Part of a small language model's weights.
Training: a variant of Muon for these matrices, 5883 steps.
MLP neurons of a small language model. Each row is named by its layer, matrix (down: output weights) and neuron, and shows model dimensions 581-676. Each number is 500 + 40 x the weight over its row's rms, rounded and kept within 0 to 999. Numbers have three digits each.
A block is one neuron, or neurons of one layer that tend to fire together. After each block is what it responds to, as a language model described it from the Wikipedia text at the highest values.

L4.down2589:448445477529505506508528441425482600513448535513593492539536517536481430484489559481441506507475476508528489445466498464495582462490414568558492519502559554496573551569486562500496485517497486461477537552538543509467546519543524512481501559521502506486496467449512453458516522479501551420
Description: Tokens inside a person's full name after the first name, such as middle initials with periods, middle names, nickname quotes, or surname pieces (Jacob L. Devers, Martha Ellen Hall).

L10.down578:428536504527467511526422494557544495457501447520521509487512517532434472483507506514521535447540518498398468476568462518471507543488567561546500564514488463504443495500441489484494504479533515468572507548512477516453568503517467493584514489445448525525445535553512513509482571511482582431
L10.down656:543489472589523472492492463490565466602440477538469447541478521579487540519547515450592550464513505450487494453482540510473498558554507550487522502512551511531542453496453504520469488480534559399509574499481519525498522494455551515499464510451553458489497473603505527499555586491477439510
L10.down1811:461563508571483490390482519530461486459505458468509472486507537550504509525522518477520455504480426531449457483494515459579534446495540479506531530483498577514458448456610537495520492530494585426497590545575509502547501522553509484463522470496466552485501582484447477527439557440518410555
L10.down1948:491509536496516512508495488448482498544506472589463549557593530400479531454529544561505537506489451474535489481545489427519543544523477482506515521591518520465503463464556451380445443512485569485527468497475495485520466509534465546500474450438459515487447447391500529564444457508528477560
Description: Final token of a value inside a table cell or list entry, usually the number ending before a pipe or line break, as in .67%, 2,048, 20.41, and match-minute marks like 9'.

L5.down394:462472467461549527542515464499455496603544553529504566481467377490515522454507532462450507458428491542497534484509520511561519462453526552472441517457626520530457458485476487470562519490455457489435463552526527484519488528554462550453462562528496539490568501505511479465467505477531506477
L5.down700:453473458473433448511524519541554521540533428515471496484540474464469414515553580485501528482499530465523532440487494530493454575494472485479447499555525534503525441505541590551533433477436450508459477520497485433521457527524520482551440462480498548488569497486452487535470549494545494545
L5.down992:484490542542511479459444501493505522491417477500509537481573528573537462574506576470484521535544501512451529442437491516500467542455519512493506479543517553504550428523571555547454466519482410505472527524547508427535502509536480531489483523485483520437570483556498476449540510460526494446
L5.down1236:435514478534548541568520531421524544562444504566481449511583518475499422501503462481403483513486518416520522424479544501490475502506456554498481440548469486458486497502577587556480488505513479486540512497481534497470512472473515509492581502502490469518486463472425444434501552523560509467
L5.down1411:497440469527393527538509478528549486502517527494431518528499532473510488477488465529475488508485460504482480471523420524498502498554468492499511451493477489531507627449483561494528479533518491455528483496515487468512553478529497480500519510514456443510528485497516480459512587493512486500
L5.down1495:564499549430469508506538566477516486496474438457416503508558520475517501517504493490504534537462387468580477462484497458439541466501453508500493476573439501445504541501552561499542478488478442461509537510525500563553553475450511542485522472530442535537561510564478466515554501478517479442
L5.down1497:482427541509553490466493441437444471570513523542515445489520470519447554525513505451542475524499545465461533507457515487578533525484473552512489505516537480520472411502568549488510507471507443440493448547522475535501461523500461643498468490467579541518559557456494487454492469481522540519
L5.down1867:479497514557543519502465444497505502472581503509452493459517549553479524502480543491501465484456592504557518539487449443519528555496610507520483485512479538482489485467597466503498525499495433508475530517459489480538565528526537535530549555482435474439456525526470539433462572474512514494
L5.down2077:526532457522500417492507497526492491478530483515477537517510567565472556478537474483574571398456458551514441487522513494468525492479516488495484540560465448496486496472541534537442440520452471474539465478447518476526499535496561512500484524514366450505526484503525500507535513528465515515
L5.down2180:493514487493440518542496487454515539482483505442546466537478488543544514456536522514483536440447544397524379487427473495496544517514532429518511519590515457504509546546528585502491522439467502567547520482538526492537578493479549538481476517507516522572559497506565433531452443497479552491
L5.down2197:575494520455489506490565497474523526445546540435419523526488483498505536455489454509515512435449438575524444461570472479495486432556509446487520501497514459447531530483487498521503471511505582582564476510503466510460497548552544567509492494540455460481458507474565543481532481513489523523
L5.down2217:481516500491391500446485482498497492531464549457447478523557507533482460508486520483571481506534477545413478469542528506524418493532469510548546551495498526516467530569498519561488492544520491438474511455532555414573459554525536486445474490430507516461533508502463454493490486511533552554
L5.down2372:450488576511467438468489501502470513473448415484549488507523488471538455512497558538441539573536470439513498428481548518574539470496459445511521478505526480497482571501588564482479534522464454484499491495565449511490541457548431511547567491580477515430536533492471518466486507483511519456
L5.down2581:520564448577418534506449497564523526439490510457497489507490480450481550480456484464529488466544550481488478498543454523503459475514550468494514494490478510472572518487500524523563491467530542534533425491509539426444513533511537552483504468466440452603502461515523463588425551477475505468
L5.down2788:478475475475413509494493423459453470501481463513549480423485486466523461512463482501485528534539472495525536488513520487546570506490533475538501508496543530450465524524524562520607447531484455463527528556453527554473534478425518558581502435474510456481488499443458494540467512484499475425
L5.down2812:546545445480461467534509452534523565499505464481503490559464501526439454490538447439487552528412437515538464520572500526505505455536497534506535517466502551555459502444462528508556552467531516519507483434530485474479591528428485512477464535526462402507461442449525467477449482491475505518
Description: First token of a surname or middle initial right after a person's given name, e.g. Calvin Cool(idge), Andy War(hol), James T.

L4.down899:492458483481502486438484500509510487589495520475459398524542460433500432491517480474575490495492418616496479532520517471455450473517555529541508536496464490468538451541560516485491439484571465479483479453476510560513514495505462541496570530510454494542462543524553485505534518514516496453
Description: Fires on the last digit, decimal part or unit word that closes a numeric quantity, mostly in stats tables, e.g. 2.9'1', 6'.9%', 190' yd'.

L5.down99:467472477501454448457438482480460458450505468575464470479493533471475509540501559556556520497498491502429421504516539507456500545455482488540420481583430538436494500439485509548470472469504477461482520449497473515481491518472553509488439492504556469449450490501459516568470489494445533467
L5.down122:513436451492480466525507460501460487515471456521425503475509507530476550526551516530466491418549494539513454533498569529497469514499568486576437548481494478444450462502493478476527498557488451496517515477511535550483508450526536486518466419546474495561517569499554510424535588495481516468
L5.down135:458524522514512545537506449468424448503454450515469542565521476540514536584501464476450498536492476551491508471483519541466484559531488461461500479459580468503544448556567498546447502500486414569446505459514532447468520529546478384590451498461527482425424475522580496578494505551453509472
L5.down297:542454492496540507523509539493478557487448485525499532518489543530527508613534456517536568451548467570540524510498494462459555505547582471499522521446549511448526492510507548483449553492473476513488529447516485533547494442552532502521520558502490516453497478484462535573503491475491456534
L5.down376:495505469424507496544533505609521539481491544479451538527541523423469539493496494476538568539490521508504478441505476485497553556473475470484437436502516505482471524499544511545444463619529492548451433387483520513503481539566504558484440506454429465531441436450577542621486476464413511512
L5.down449:407472421398525538533514588515536531471489476539544555451469498492503510502504467460538516547541606479517429514457523489432542523592477529546475511490533493531498496405562506474517484482449503484495583472481459551511492490512399504484503444567478526552496482504490552449481493410569519533
L5.down626:566518459485517468490522479567463424415512536494505549537521526425425483499500503540501459562495472537506492508532526511431416463575543546501485443540490450501478544476496510493538502522458504576518493490512524530555492498524488401478443548514518491545476505493458540482435455506481461522
L5.down797:545431502502527527484507538501506549541576459558513484457534479501491529521557470523571540497561422538487482492466520525410520488464479491546520513482467514485476545489488447457469435525520507538479540454462502565419478507499490495614543545496541505502531506479441500520506442556488448468
L5.down1127:477492502501475475512439510507453491524503459546482500535469506547487456503485431562493485454554523599509478474526607445470452541490485538475504570501540480511420459517442538398503509480537546488504563456529566518489480482542432550540487504513514546500498479533550532458577477494509537523
L5.down1322:467498463497503457434503496515444463518430587429480498471516506482478488575517518474482549483536490502477515529518527521472452432521523390520392509523472489562428516438582498511388480507477469523493419483466460492467505502497551506494462464426575491489529492419532487486523457493463405559
L5.down1503:447493437506487530503468543518463501485494509437432454563557520495471436478470500475476511501487597541446468502506468563518533620487540442488506542451471491486470500518593525522509469574626482525363481438562533515520438603476475536410453400519449408500556478480512507526551497474470488478
L5.down1921:475488542494476527408446495468417475506431485516439464431491501531440438516520547461474520418518467460438415524501566484542480438458505504554486548520511585517448498593466531459529520540530494517454518493543502496549529485569521495503502461534439457563490531510445542500520503527498533540
L5.down2423:523517439535490551544551528570494511440465514520554503506521481539464461491540462569539556531604456551562479508474538398476562466512448465498471534497510512529500538541513498515478534559558555450549476478536510423557509466521558453547582525538491534503515466580510438514554475435588609500
L5.down2560:538485523522421533462503502456550600536456422528497456501549455498430505531488510408519519511502485509404476471562585557490453536416487506565500573437533454559530548473512446457436508427497541470573523538465556523386533449493463515442525526504544547425538492543546512583506541507507498485
L5.down2781:459550545524457489438447496494565514518435543491503538493477524484509522532506490596516437509454432523505531441543511499510498474533510500538435530501510504523512458465461522540515486494483526434464500484490465579465473582459486459474517518551388496514473468472473575547521454489489491496
L5.down2789:513496552550587566509479585607508536516472508478585558521538564442563548441470566525489544523444485500501472468532506481422555508549479555578477425529513472521448445503456577431452482456510536512471515533504483538495439523560527434543538518580438420427480514463565488530496463516544534457
Description: The last piece of a multi-digit number or the unit/suffix right after it, mostly in tables of vote totals and statistics, e.g. 7,72|2, 8|th, 1.6| ft.

L10.down141:523466535508446494509461491510545545516523459490480500480495434529482488466539543512499453492508471505483553559514477546522588441530471482462544471526498543532515573505460452543489456448522477488464527519458524489501462507532453458494458430485516487482509499499601442490528547536496537458
L10.down1396:439503591512480521529483510464564437476533558566515493642462590472516500555496500453523521514604435573530458542461481473486558496481513489507454463559468618609507487441410529474503486434506517508527500551496570501520518481475522434525489497501520475530508479512480474507479465526488497502
L10.down1940:547522560457466569411461414503514495495500466497531508602515492450487467494522483508603455510487509541444457585508501473518480604458509546487556517547478536437483436493449549483511497543506487454492510594465497459482485505494472471516519478541453543444499476470515507549470456522462525491
L10.down2168:452494512429513510569531509542450502547519506506494556490556491467488524494535493435492510483536533461479442509499432489488524522457491442550513505573500535566517564505455474543543532452531457511510536470487446559409529427539478534525488490489459447545476461499492490571493456441518538520
Description: Tokens beginning or continuing a surname right after a first name in lists, tables and biographies, such as Henrik Lars|son, Kristian Pett|ersson, Ayad All|awi.